From a checkpoint of a small transformer trained on Wikipedia: 12 layers, normalized queries and keys.
MLP neurons of a small language model. Each row is named by its layer, matrix (gate and up: input weights) and neuron, and shows model dimensions 0-255. Each number is 500 + 25 x the weight over its row's rms, rounded and kept within 0 to 999. Numbers have three digits each. A neuron's up and down rows have the sign that makes its largest values positive.
After each neuron's rows, "fires in" lists the words (lower case) most often at its 100 highest values on Wikipedia text that the model never trained on.

L4.gate97:512477495455484498525514550503510500530514518549492485521499472559484488482494463504501511534523505486523481442511461492511484504513526512539484490528472540484515565519507476532484479530444471536521473493537491505519486462496514518553471483514467524483480484472518449483471555525527553483520487526497453501511471503505541483463473463492526474492494506466470523501449485488503510479488489501531457533485543467510526524493557504458501533492471430509474513494542540538515508538511489518458496526486507499502533513517496484528514477496446524525491493484491487510472483503489502485512464436501515469526501462483465491483488495488503473498489532533513493487497500500488466516499484536489490504506465540503498489519509517525489503518522515496537523528472489547529522517534512
L4.up97:494504472542478522502500548455537498510530484468510513505477495500528509505494484535461510486522498522502524461499507511507541434459535501512513512491555538520478538483534496471468476497514461513533493525458499540446471498486456466476502500473451496499505528499486490502530486493513483548464479444531485485512513518494496475501518490489505439497517452498488488450494548507517495505486443520549467501492510474475467541502517503548476506498509504515522438483499486475506451474476486513508505506507491508497533537472516518513512467533532529501539519510538466502501457486473508564484470475516527504472499470460505529486505474512456481495507511529543497465486481498521483514520510478476456479464523474524495525494508511530503514521552489515489491511478447497513503491509509
fires in: "from", "binomial"

L2.gate684:492533510445504497498512503528517498506526500473481483506520478522501502534520556525501514436494523513500519510502476531478556461534508508553492488524457536515479508491478513493438449539480522511526453523506517489511506482529487453477439493518475482475499534513490484472482519489534524518466494474524446493540543528497528489513487483507515471502462528510469495510480475500483526484546487515479503473534494507506511476503504506494516508515467542518521493552479484486497510525457506480482558504493475490498490525577529520487503480486519529492488470486496469441518483510527479506480516505482512530506515527465472508549482493491505514478490542487510498490508500503507495537524524498501440537504489523451481520532457486515507539506510459514533514469473519441472531473526513
L2.up684:509502479431486482545489496496522476498507502498442535503498491494512499540512524513538506508483515516519494504474522494484523467480521513502522500475472511497486550450476471481454479499485469491520447518473518497505474467542499444466467494518492496455425489488508448512481572492506492529465516480503517465513516489512519518490498435518531471470451492553512502471501480489498517497502484528476501491543526457526489502515508493478522480533480503518503486510468482494525513482499530477464529497469511475499500487555546536484513495516481500491506477513513525467447515489502500463515538536481551554495485482483480525541500547496516541522488500493508501473534503517480522502468513491489468537507504540450519482506481506475508519501515458475469514508501477473532487451510491
fires in: "from", "isbn"

L3.gate341:487515457517509505562481530499510494484430496527478505435498477511508492556524492467487494487461499515546507501476509458491476505472498510472508503510469480490516493490510526478528499500532510466515504553480497480511501513516517508467537508469509478518472445499522500502498533523517496466489522519484540547482512471511549482492493484503501496481455487537517534503506537512491508454500553497484491513476546495487512558540539508464485491518531522490491531525473467542527500487481474470483498518471484549489485495504456518504511508532535498489535477509507533483498518499480517498477485501497528497529558471435467475501543499513523470494471481492474518481524502526529477487462565503571534482528489536522507466495523469456513495485492518475486511491503523487488520510496551
L3.up341:509474519505494506525490477518516469499501497512547481432531501491514523512537496508484499496460517511512500538467491549501517493492533498496514504504482510513511493476547507519540481492496543497475489493509529537514487491490436511527498522483498490483475498527485525505503481491525568524475496541485540510471517528494474499520516486517510460525476528521474493517505501469532509536483490491521516502461521478473496462479527505470456522499510550498539489475513556503516477533524478523510499492484488466503518503533485474481461428470520503492502452471520486498519427486496445471528484506533513488504503473478471477480527517529473497513524522516575485506552526522497492490501525502521456474552452506534482470466531531495464493476500510482451533475514514482461532464519477
fires in: "of", "various", "five", "several", "eight"

L4.gate402:471503509469531476499483499505508514525469536452492546487530495483498524553488557471500508522535458493538500459478517522473518509503465520495505484483531450473492504513530468493521491527540523472512526492502505531531490512509507477493486484506464471464488522466511518481516503468449504524516549491494507507543518496469497475447525505463554497546504470519467522465506485458482490494532485485555515524493492490518477543441470495468443473481524501442491471448491519496511521495461491467545515529454535483512529518508481538527513496459513487501562519504502511484492476504491487519508482500511528466490498509456505531529541500508512530503528504505513480513458517508478505485517537521551533508501481499503510517486569484492497476496512510451488482466490477475501510503499510
L4.up402:444534543482568518465468480494484488490501542516494478512489476469524515505460518482503482488527517470540502453536451419510546494520484491458519436514473474496489504500484486479480503547464495520520460480495511494517457460477476513494484495530532539494530475494471521497486498489480541494492506490468497470503525500460496507513520519495535516530512460471502488486465515475506530482540493498530487534520482518497498502494495518519523446504520508514488550483486483450514486493486493499503529512551501491456503471497489473517518467493489507534502525436543493525526483542492442508530480493500449503436489484474474493512494527515522511499490465501497510471503515493543538507499505532535504481467493497537495550483501511497477544517509475461512513502549514516486481495503501
fires in: "north", "west", "east", "south", "michael", "forest"

L8.gate380:500505484486495550489511494532548524523522516462524494545493510507487468465516503509530473473507525481478481454507505506462500444494523520445490519515503506492484495498515506526511507558515478533535496483466496471486480454480522548488485522515487490497525490463512509503521534482499489480518500480470493542522478535464503478470475495439493456493495475523534506484490514516450467541478470481546453499503519511520503491522515477454420492519467513446532546488536492507497497480509510512484474471513512537541465513539502519475460476497528538517503498537545493516519553486442501525482489496518509474496480516487451484461497512523502476493491476499510496502543516480505461510499453508514508501473487492491479494521537495471460499489496516458502483503502503475564483511546481
L8.up380:557526528535489524475532494528527512492461514475496479567490512522482527532493495506512478519492528467503454514512536472551520489502522514512497501525461469506531433465524489441470497507527493491506494483490480492495484463470499554453498506563472478522487522445465499500493506508517465464518485527467520515529525524517472495472516507523509532494509483517507475424483542482489507532517506471552530537466480495482493525530477518504498485458481481528497510527485488486495448509535444516479494478466505492547491494511512480497484473479513504546505465439509488542476554499488532512504517511507500500523509483523498481513510505501498519528521505539478529490476510484500500531526494510498473530467476502518524531518469545508482477455523462506514543505502505496523491484515533
fires in: "been", "not", "still", "remained", "upload", "to"

L3.gate591:509458451495501466557511543540502482536454522500542480465470507470462458499461540509516484509511472496495499552480467509535498533474504513480503502493481492504485477482445513515479521505506489519486471506561496482500495550472470448485436456464498535497463529491473543454475497490494487467505528478507466468451486513494498484498505492506526479503516506494539493497478537500494497471496516516485509481526513506498449478535513500469515511522472479482515503491433511497545480501562481500524538482465519513488484543471493427523498478524520523495501478501498507530485513522476492469511521509491467500486515496519482509520517476498477498465535488481511524509525501485525500480479549518515529526503506505502474526523504567461505519475513473500429513500518527493500485517472490
L3.up591:513469539436548510481479490468501478489492498528539500525474495501513524475515487465500466474530467520487551488524497515436499464493448519507488553502515518542450483511528472515495459546523479464473491511512475491496498513476458479521482540492496519516528496531478533504481483481493459503475509492531469517526487496493494490511525518553528529484518504485518545477503477472460453444471524518508509517511497490530468505479517520510501516487460479479474511506488471484496521491490505532479524475498512494458494506484521512495522506506473450503498528504505488484488488514501499520492471440500468486489498532498504453522472505509464521553491494506545502509515488511468507492471453547508495548493465510529502552507485472500464437524472456522464475529470463511513508546529464
fires in: "march", "december", "november", "september", "april", "october"

L8.gate271:521511483464500470501502470507514520490498502471489494513493515549475503515522477485486511428501528486503476462530474505495526554498524474500529467552533501525507496494500518506448522490502489509508489530477542465485499502485495513439453533441458476451530538541455468528522505453515487549514472517532513539471493501550523521484513552516490516507488516504523468490520482512489502495481491510470491494493488528515537484486565504497511475486509510481453502509531500492478515496478470483517488475495523471433501509487512473513494493523511473485508472523524497508468469540499479502488468502509451499512527455497529501545494506480499541504512435478450511494511484551458477468516515516488533498533495498478472499523474533499478535512516530568502521495481460501510512489503481
L8.up271:502511528497479520514499493535494476471532468483491493536474520524509452489499480481529522536488472488524501531518497521479501521505503496487506524501494455479547501526563484528472514510535485513507511458475527537533495476493480466484436518519507540514491567523471469530468499493541483448477516495537492485480503460529507468511515487483518498478486445507495508505510530474465498528501508512476489488501510540522510500504531498494463511488530474500504494465479524540491485562523525530459475472458520543460539546526520438494523537494491485490521475481504486505540504501484488510527438500527480518499510489498538505473447491500495501477526539482539574530499515458472543490465520482484495465519545512482487470496481482490489501522502509526513507440516498507501481497505505
fires in: "is", "most", "are", "very", "island", "region"

L8.gate39:515479479503469502492487517493494489461506468498522524486462442544462478487479503489481510522511497480502469487484504548522494493473474522484463503507532502505537508503523480467536519500495498492498516457473501475526513530440530513497476482468498512499496466556477554501527497475477494522495500492520483514529427463511580504493530475526475509510526485493465512483473508515557508502532489490501479487503507480501499491519459452504505479525470499537510481509509479483491496502508500509504469491543561540471522549485544498450468506487536540476497494543499515481489546489510497518539483519462487538518470477505513481480494536497457472510563509514508515440518515529494492496463535504481464491523525503486463514510494508486518521469481517581476488476482532486500456493494506
L8.up39:546512489527484489474486519520558521500491532478440532491516497524492553511464490494520517470507514508478474531488460524516530522477500490506495484495533465487533544473491513520522522511462477500484435502472513477521482533528486465477486431538513453506450503525484499503417469498487511520503452491537484494519500506511487489543518513471476510453487483483542528502542532487471494504468487502495472467467500495500481487483454457478504480502502463475516489482520524491476495518503546479526505495507508510535527514487454504531507500484460506505486520503518551517504521491507509451517492468484506532497500498484544513497481490510500474518441489508505471529488498500521481439461480523506552497473488499510546529510519549522477513498505492514423500467502494512526478515505489
fires in: "in", "of"

L2.gate189:503509509493473464504494518490474494540508493544542513482516549506477496489477529459479498496464468528515471507482531475466504501507471446466470527494514535506512454459520480506518483493539528519505464471519477463513514513510468496489504498503496485438478465511479525483525514513482484468506470483527500471436494516487500533493487504474488503499470490537513511498515530516489475515494511505516486453483524493503545521563477505539478502449555538522476463457489501504481454506511497476519494505497500546523521517495494477482503513552517480488492522485522520525471501513507483471469492484549486481514488439540485561473473546537495528489499499550539495484496551556479469472466513516481485471457511458511514536500530517489550503521542524491492503480509511472507523518504513
L2.up189:518473489496543462515521528494508499545504470510538523461510503514481493510465455472499521499476482493481506510499551510498521503477512531473508467489502513535509463498530470541514474510514530542518535534519497450534497508496468525460451484509537490497491467465485495523494572508499525534515458474479530556496492503505465474495529464479521511474487483496508432540509515508537515485542501511500457494470497543493495492506517465505495494474529502503527476495459497489476527496497506492528518469475478542526511516471499488486540473489495461499513467569508506483471510457481519525503508538566498498470537508502508551488489467509501525455465449507506527513459500517513455489476473502531509489529493473476514478490489553499484544474510522482535486512508524485467484483528518
fires in: "all", "many", "of", "various", "several"

L4.gate616:541498493537467471484502511503520503491528494501479517523509458506502469512465489479503547537464493486533517517536513528475477470462503471496461534485500477482456505541525482504443484496473499504504545503512519522485492515505497501499508472481471512546522493511434522496506500458569467491509548498521491510518461523462513496485513489481550516521514478483459531500484534486492465528524498501540477525514541473523502505498477464542485492468517519511469522545471482516513489507466523530501495544465563493459532475518510479476511523483461523487451486456509493491503511475521485489512455514510500497497525472488510524533550487469531540529500517524560501471513436479489484483510513477495495533509516495479499489542543484508505558533495522500491468493484484487488471513463520
L4.up616:482501489490510492492494525525524510513487520521511508489480452508478509487484449488499553523478543543534486509404524486509504482485482514498502465519514509523520467469533521453512522524518487519522490454496527499512520523454485511461488518472438506489445504472498516490506431533489509506459471529481477469531515493549493492516534500514529521504503446466498517474501492493481475533466519525535500466524481452515508502506553492471488490496487505472508505514513537505526485512497506500497504561497492496504484537496524500518480489525486459465474482474468512484489514546518537504494483501502500508536533529567496457507480463442513490468515460501488512499515508486486555508550486511498484476517532487519463482481479505471521518511495481458475510521511509511537520484520559
fires in: "at", "of", "left", "joined", "attended", "entered"

L3.gate317:492471500528531496479504500457537505504516517503531494480509485506520482495488514454479490507493494508537524491544462538510493513477485486513493471505516478538550506476512493537532530535509521521481532513465512482492517534452509544521485461478520511532548507469518505523438493511483503485506496526481472484445521492522512507463498545504555485506495520462458571493482484527503532523517504544486494483503516513574496497507499492497488472429525449488487508494517471455515453480459511474537515483513497510513480449509525494518511476498449469475459517483505496481524487521497472480502520529503492526501493499477535495491501461442460506496477497476507487477469528445500516472509519497526486503550519467492460515526497484497484554481498472468529474494501476489524518496532541
L3.up317:491523527490503470491480541551520495503512515511466524552512477497472546487549478532490471486554504501474506510478525461517467473543504516467498422476467518495533517518460466469497501446504535565476518543492522543506495463504472480477471556520518507495486480457478486475501512501506551517539495500513523530507507503481519466515485519490498480481466498501508474486494461479507487505479516514545473530505513507480532488501535475469515515529485503488555507523499436518450490563477521481531521525538525503503487450518529510487518462513499531538517484516525473501460505509521531480517531484491477501471485518473506464517473485498501517527483454516495499486509512483455500487507476506470449502515479470522508517479483526481501513496534513514537530513517526479515473506486525
fires in: "south", "north", "present"

L3.gate102:517498489449468505475468519512529485483497494450514494466470493490533501495510513500504478491468525506475475532487495523489513521510441515522512498536492539543475548487559483486516510561460477497553489517524513452522511468477574494474450475537543495476493548478539488501495441520505468541499514551490549540503489505483518496470544529484456517509474531465507476515515500487455519534529495460544504504482488502556522545496492496510541503489480473479479532501531484474530485496542476506485478515471487478497551493509505484484500510491531508479509539514495507517481498535511481475491462472503508526462481491496491533479518494485490497516472513463503457485510517501487505461477456480495528516520507491491535491506545507474535521525504469511513532497507510512495462515480517
L3.up102:504508506459476489507492494514508474441490503435484510502509504512529567495499527499502499534502504499464479518516537498460464500501469486495516523545493482505534502499545494470487486524479537521500516522502556517529490518480532527504509504487503499517490471462520492534499490542536467476520520553494484495440472541577520529508479510477505495494511434511503486526472490485512480534509503484525511516483526512545544543546468518506523471486517494471505515543502518451448476499504481486494500486471507508497501473480482480500495489474540512479470495533544505469480500517490478514508486450494490485489495472537440477521453498516525486532544502461487475520535505456516474532540456498474481517509526477469525482518540494513491537496529513518459504499518487520479492526477457
fires in: "most", "more", "very", "less", "enough"

L6.gate549:499494487505479482529521506540455555490486491524496476485460517541498507535489482525508525500498561494452527448547520534521473467472544515514494514519439520511512478501476487509505457487490543545500499476511531510513526522524491507501505449476452488492529505486527493452492467466490474474531470480464475478506510503526481542471508457480494512485513475496517508499497483498464497472536494509474492538487490521529508518501532517501478527517513492515525478449500528503525565522532509489506497508461567528502527474538509455459512517516515468514509473458527552543451488473456540522544508496522545479517479502473498503495475470499469492520511525491499517471460535538470521489490487506517474512530507515514493478498523510515499466455515499509503511494555524516508498499485509
L6.up549:466494531482497453471558470542484538542470491504474506506478502476531502518514530526516482414503510501503533511504475500556454475497491541483477483472495496498438512526513512459469516531503538508525501490486546528523497531496472528500474461487474489486514489489523569528490500485523503510564518471537494508497492500527488515482537477484484473464465516519482530477471458511509499482497506458524529510514495527503482469458519555545482489524527487449466486524487518506507501519507520497494480481493524497534495473521520487517513494495543526492489496456482481542536527476508517518504521542526482521506466539459510481499492484447501495490537447516495504479545502502478485524468495492502501528515475497521495552485514478507511469464517490528530511482523533521539489524499512
fires in: "on", "along", "off", "office", "followed"

L8.gate131:506498498519501533476505510521525530495535522510493527466521512509476520505484535472479532514478514485530516535511497503501450504553530487518512514443503470465507499489546506473538516494519486493506484493484511504515516556507468503507482501512465434535525515523519492500471513502536455505506503500509470498463550466481514469509497518485495516512559470481470514466517498534530500511474517496507484489519535532537478512526466471526506508503517496478519531557443486476475521488523499536480492503474489526520479486499522522540481501522506535499478510501525516506494484468488510478492532490489549503461493471523494493493495441515489501480437502502518472568500521493493467503537529470446532475490452499485496609517514502502457493499516515535472484467472482500501489546531493
L8.up131:517529500495480469505486514519510467515484446516495454469556483495511517503458508527511501504536544497501481491511471478523488503434504517531527506509491492491472482496489487498486509470487493505512506466480505508522505539507527498474498406516526497512485479474573478514517513465487499543474468465538505527566482493494514468519547513511550475488490497482459490529485496487506539473492526491492423501509520525521483518556526507494523499519488572510539479502489449502537514502533503479529523491523524525489512500520503493476502506490540453467470478514502509507500525505530508520531477549480507459455517492500469509491494516525524512490484521503495539520532493518492484517489527511503525443510509479489486512547519517510509536501485467520443468498512552482506473480497524
fires in: "with", "of", "to"

L6.gate290:496493457519504491516519470494571451486479491489487483534466523529489526504447523455529518514527507494504528514513511484528478475483503452473494489510517442487544504456498524517561512473519504465484495494523500506478528448531535480539496462493497493499467481496500520503520542463494522499489498454460514476495514524521506480526487479504481487505513574487512487495476472507471499519549475472570495496509493499497507507524534517483498491501494534496524532483496483545490502478519521506534488549494528524485545521519510491530515486472513527507441452480541485499498543455505509536533488492501524487542493538448521509546537501477485486481497503480498481484503476480522509473511500517489495511448471540527491544528505488485497537505524521505491501540555506478492480470461478
L6.up290:532500511475564501456468475484464482518533536466441484525555536491493539492479536540511515489485504504456495475467463514499465507501519478526511502532562504478479455498483540517512497508467489476494455527518463484475518510523530461503487525465509490531490502481503516521492513495505482500482471492482523500496457502468484475502473480471489506499462494500525528485517425489506507519484486511495566507489488472567501490500499514434465489512487509485499529528495512517511482477485489493527511516482496506518528481535492482497487508505448533530476502454496518478504547475478489469547463535448481450452497499505467500487511500475490523473512459558519473500467513492479496545503478494497518518468494539542537509510533522535495536514512512475500490512529500529506489495511496
fires in: "in", "to", "route", "of", "into"

L6.gate680:481520501506523479514494534499516517541502510511504527499526464453516507543524516512505482499491518464475464459488497475517519496509504510497510464489480527493512553511564525514506477504488483501524471516470524511470516505527536466548466485484467487517489532522548490503509518529506508470474499465478498495512456519509505535518466442502514476539530507495499498509495504521529497531481532553497437449463498530493527505471536509494492467548535559534458516525543509501494482477501521495519474499510496507485540496520507504518537506475513512504494515520483453525479476515482462508464482503506513477539432503510502478524508464505526474512461503484511488525490522548529507489513516450502483488516469456533457526485445471488509495492498516509512471444493524513514575532494472
L6.up680:502502460484516487501505470489508470526510538448488516495500508465512532545540456521484510559480502494497514469481517498496497454507495465516490537492483527480524508512528473454468502546466482492495460499512461497531486493451496523539535509475479491485495515491515490505482457484510471530505469518539509488489438497515500514473511486520558501517502474488489536530521466519466507497493513475502487523476499517544536482523486502511533483520453517505540513512488498496508482509461510522486488498509496535500492518488450474509496483518498475502508513551523545438452438482507505522510487475517527507499485481521523483529492535495500524496490514501524479503497463522485520492470511501443459494531477470563502546528541504450479476514435507508534572483529463518496504494532489
fires in: "from", "summer", "left"

L6.gate206:463515531515496541469498478500512473508499541525547503474437498554475478457482514510510475445487491508543471499503490517498474482447506529489500521469497525485506483483512506484499476541506481508519508536533500518476460529524530480478520491524476495524476455506493518492516513510512469482509559451516493531503550516486496461511528518516499567521507501499508486507490494485492542489489519503466497517504496492505533444503471448545468478496529502469532466500477510534484524513488515491498497459531533497482493496523512500529561426480469515509511508481490521514500551474514495505479492503508486530566490463556454507473473484474487492481466518502512466551523473534500558486473553509506517508503508467503481524500510525495538507475543541500517524503500497510499511482494504
L6.up206:495501469471550472473500502544499478497433493520513467493497515516460498491516516534483504483519461513493469508506513482508474489511502491515494485508551479482484482539470473511533497543459499498479510483484502460472540550458471499513518514527494493520478424489477523515504491510503491464530468483491450523513512504517510522525450469534505488484520546517475487519514469527500509497482502510479489486454469503529520489516522518507495486490464525531520512522514468489547482507524488494455505485466507498514481473475492487485480472506492488522525502524506493468536507490498517458511507549510518486511508536512456518441478526565489514522472456454467514505461505474495490481438477408504486495470461547488493487512460510516532489546497476502503492528514537490481546489495526
fires in: "with", "without"

L3.gate397:472490508521554491499490478544541507477499517503478529513539506515464534519530501501501535513486465514484476467542519553497459477536528520492528480520487528508495485479532510525504514499488511510489479473481460522460574506550491501481519486463490470490525511493516498563461495513482518482481497523522486496519505497548478515471501433472525551508485494498474518521479487540533528484483475503492532524504484492521510520501492493460509497525560476485482447501469486508501486491499538493495524462555512480515481469527522485534537448506461518516495488515520496504474505485482489469559507505521536470494487474440489490472546468473475463504475485535492499511456505491524507547503465531517464464520507501495502462498502520516445462499516493500480476508491521517530476465474493
L3.up397:462514573520554443465493512483500449500478508466507529504520488514470501555523565549478481502532512484503534511513487469520483497537494472512482478468502456525478499465502506496504444535463482542518500473509529532505513500511466517509523522489452517507479463522449521456506478505472483497517500497481494504499489551500493493486477485472501502466488534481532488528508485515488468494509482483522527469459503524422506450508506468501516490488538507479527482457485530470525556496482526529525515477474488468491519497528508535501511491501510497470499508515529529467506511508489498490470467553479505508485525526458529518508515508497540518476496566475511474501482506501496524492525462539516469526460469457530484493487503482526505504475515497462491492464511506466496474490483490
fires in: "south", "north", "west", "east"

L2.gate348:489507512460541472496466498528510487542491513524464499498464445535494469471503480494476465511516528489509494468530500461479475538506501506520483487464536501497488462511458481573475508496492507471528531485489524495507523524577493522507548468474473500455456505506466511513534541472512537486470462508507523470498481474470526496478476518485512459477493495544474523484495456482472502532504509492543480516494498499461461484523460509511509497482503518494464498520488511512437487507515522493476499475487479466448531490530468484536519471484558472499482472495538506564458520533507488468517490496457504543517487509509522520503539525508519493490479527496491527505513482500485510513482505489491478451525481461482488467454501536499450522500505509483512474485522524490540527494468503
L2.up348:502506491490532448474528513475521488456490467516534479496549547531544496521474499481557513529481506502512513531463483482530511524525463482474496494492517512499496502481460526501501523474506460521495503520504486476495520503510503470503529502513515465492459500494505540531473542541508499517514508468480478492506522488502466522505496481525451497530519525475512489550451526493529507545504544474492476515501494502447481517478483473478494480494461494458468520438520471551518505482510491477493465455441497522540485475505496464451513503509531521503484512523481524505482491509491520519485465510523484522493512504492460465513506472478486489512496505454521446521485475530465519469469452537490496524467500443482496500447489526514537504508551516519479508502479474521550466504479450
fires in: "the", "each"

L3.gate507:481465498488453504516515490468510518476485488471528477485473479504522485491477484522500471496475531539490497489562526477501529490479536496495485495485472520482488525459494458513485486506508475497488492496475516490420484490521496509459504478504500470504504527473475535494524508464493467549511503472512541510520475474520522487541521453490562482470473500515524517524477473525480532523484501465509519492492516515496557516487468489501507482511489473456540496513537489493496493549553467520472511509484511503465484519518488485495520447526475490492508528497506483495492489496452500444503487537489509506498489540430546490485505539482501530442492500467502516503489489492467516507486486480491522538497494534483448480510498517510501553454515513482481517515527467496536440431438516
L3.up507:525536506483485506495476510487480471513488524421527447521525525467496495484500485508487482475481534496520485468531516428482504503484543497522505498498531546492576528482499483519509518494426492536520467506524480492479489461480503487511510528475524512481532501494498471522456502510524458471465477521499524529476479481505470507479512497507504507458531539511510494451485479532487497501533496454494552510524516513480493500429521530493488472469534468515509517492523545476515508467499544507477520499507482477479486499513521496527481460493519483448470505484510468513487517495496517455533472485496525511515493483502483452539505489522490464487499505494518534487485509518530524518454493551524515546499478542490524502449501478517501481538535502484554515515488483453506472471494491
fires in: "to", "not", "t", "still", "notable", "photo"

L4.gate302:487529547478548484507540504512486520489544520463486459553446452526526521476482548474500521529483538491500523490544464544460489513563517501465475502489498506513533465495544523502507554512463505520481525500482502501467550522495557530532472528483504455541517480479508449518514508485493485476523520507508530505498459448493471489481510494498505455512458455515504486529473489470506508548466549499490476512470493482540518444443477532499525471535491504498496496515500473491452499491485454464506511511491517475497525507504519497503483499504483507508512505533468465457520506493487513528475517522517499500456523505507482488486482506493504559509512469488489493485531517479506494523521496527545504532482505507513500511547527521505480527483496514481452532502500485525504509507486477
L4.up302:516513468467494501494452506499485534525504501508491515501483461497504496492496505461535483461470472472457508533495510492491478515458467517535511487479530513496485550521511450524468486480503515504489513477450508503528501548462510522552473470493486499491499514489475496530503500548511490521473483523498499488485510532525492488465478500521489482449505478549484492500498476518444495513510538486489475480484496486484536505521494520495498489452484490502471525493500554486484470472474499496492465512508542492457491464482499487506546500508493456425516485479497474461505531537531497495497426522473492512514530520497488495508461501521536523521502491434519526473536461453464498492450513513505501493476514480511556478479558481503538473458505500522526494506509467452495476454549504
fires in: "a", "at", "received", "was", "an"

L8.gate356:481472464485532507511493452447447500531476511477464492521513510504475501508499533530498489494507497467529502500498498511493508509493545485493518440514512503496482495520511505465577515465485521520455491515494493457520512467516454535521519500534496506527540487459518502511534526480509481480508458524499502523518499549525495490465487509476508447522509532515472531511526530531516488525516507492495460481506509479517507489468498526446465538521503530559481510534464499525506493489544530481492473496472467528520559514513564505517534467474514489523499533516540533504496484501489474441506484509481520491517481509451493529502502535498489497503528544514489487499515500548528492454462458536462507507448496527491482511514502523475517486496540504521521463493446494530528505505469486
L8.up356:546490483540510527538498451483504493504520498486470459490523479500503555510503494507544522511514466486483513492451484507496492481527484497499515463500538526499464522482517501459530539492492544491467511465479497513564569518502504516494454507531488508552527495502508514511507474515533480476515519507540478487525476527478520489494489504514502480437476513478520567503524476486509544511545447488518464519459506508527537510509493529480502465531474528477551491541465498524534532475496528470487512477473512506508530498461522491544528497487504500502495514481511495548475521491486473460536489470519473522521460526490499491535481503500523470500506526531463496518461443498571481514517528515482509501499500484504510501473511524509485481479521535483523474527449507552509487501494512
fires in: "in", "of", "the", "on", "along"

L3.gate681:501534504494495506555499528511497499508515482537444502489496484483498483474494521521514474469498515485480526504493503523481485470472483449503499498534457449509465429494533475488501505492531481464503499479496451509535508466479518494501539530484473498509528506460476501453544461477521510496516489448503486516528537525436508463512507473512494498501541554475497528479555503474499500497475456498519471498481490547537537500478488514497503476540535462517479502524546534517526498507514546526514501521505477487496487550513483528530469466426511503490479511501492536492518507535479474488499535519516491550504517498515531478470512552506505517525515495509491537543498497487479544540479526468465552510478494506478536481502475502504474473490464503483503461500484473500464526512527500
L3.up681:484501485465497538558500468498521472505501516538502486486488501511517480484501446502510498518481501506472558502526495509506430515491504462490466502544473470507495459476521527489503483490523495455508498469510569545537451538522455533535531491431544461546485501520496472506518500522498504493479466536474500486491533495510506482503545460477487496499563515530486511444461457480519534499479469504495480508497484498503484526498503498494492462505494510516516518544483488420509483492537485505502466516524527501500556493523491524524489499473503497504506513471511504503514492509498552505506470511509506505494504505516513507514472509491502487511488528538465498537503497475450536467461554477474480473457491465515496494488513480476493531514507511485529506429516527550499483509494502
fires in: "there", "chrysopsyche", "trains", "therefore", "running", "where"

L8.gate353:497500496505534495545509529533486521546489519502463490501482473520531526468508552491450505480539520497483522496506504468501502491507454454526539526515518498517498541466478496488476515459476519514508497490478515525508520497507469466472472488545539472514445472506468496507492478463519553479475530483490487528504485471467530522531493453496525502516517507551476493490507491506491550526548480502503539480477549528533515525512467482521520476500523533526477477517506540540502483485456517516474518511500524483544521492510492471523521526503540522516484469485477532455523502464497508517530447527485456500537554546518516512537483509482495455538499467525492491484479490467490528464489470515470495518478496453492552485483505491505472481531500520482472502478459502482517500467467484
L8.up353:481554545503513479477485468506484488525486492515523455480435494533498479489506529483474457460491519461530513506504482508510502510534462504536504463504472493514528493481505524508461502492500485483491508510476517516453461473484501529483523501532506519489480452536478481502488505526504532484505531567518472500551439548527481477461519459507495427556529533494485523505484490470468525504518517487548487494495525483491468554456524466457514488522511481501506456460521482478500485509458447522481478464510492501508501518482502505491526489501501498509494515493479511513473460492466478489539467529507429481531506506502459520535512488477493489539503540492510488524509506528515503477491529470478503556486468483486507509483467500514542503526487514519531486484485508510517467489469468
fires in: "the", "had", "only", "has", "were"

L3.gate305:501537448512474503486487545515476498559497538460497519534514510474521527499456505471496480489522523503512482529506525511490467516517549465481535483499506520525486482504486522483486490489488498535499509521483459500560481528489478465537493521497482493507514487493536492490516486529488520485505487522486489528506488509483505499495472417468524522476535536516510513471447498497485519463538521479483510502527499482492510512486504513526483477490465516484460510469494452478477447483502488478515494488524470502511532535511539510529491478509500465506497519495562488499491487506534457516474536502513507515474514525426505496477510531519457519505445505543514476546533478497559470534544462520457545452530470506541471497486523491527493485496539523568503499513491500510477487518498510
L3.up305:471512482451506535502509496495461489454459529486512502507496485503511497495478506508494492499558524508521470494488523483471503498521521581502512477507512490452502524502475511498500497511477483526533500461548477494496453471499483504507493469533516485486461522521480477474488519483488503544493508500518464533508493481512532522553491463473534508500501553501523512493478453533522531447476491514506470528507523503523474495501490487524482492526459525516516486496463439538504513537491571461503463451527530482526574496482514513497484530477466519482470513528509535525459509519505510526492500489509543470500523486495493497508501507554467497520496511501472485483524503507457471575505470506571475528506505521517507478518467530488444481528519503530473518505496482474510500509483507
fires in: "to", "may", "for", "mayor"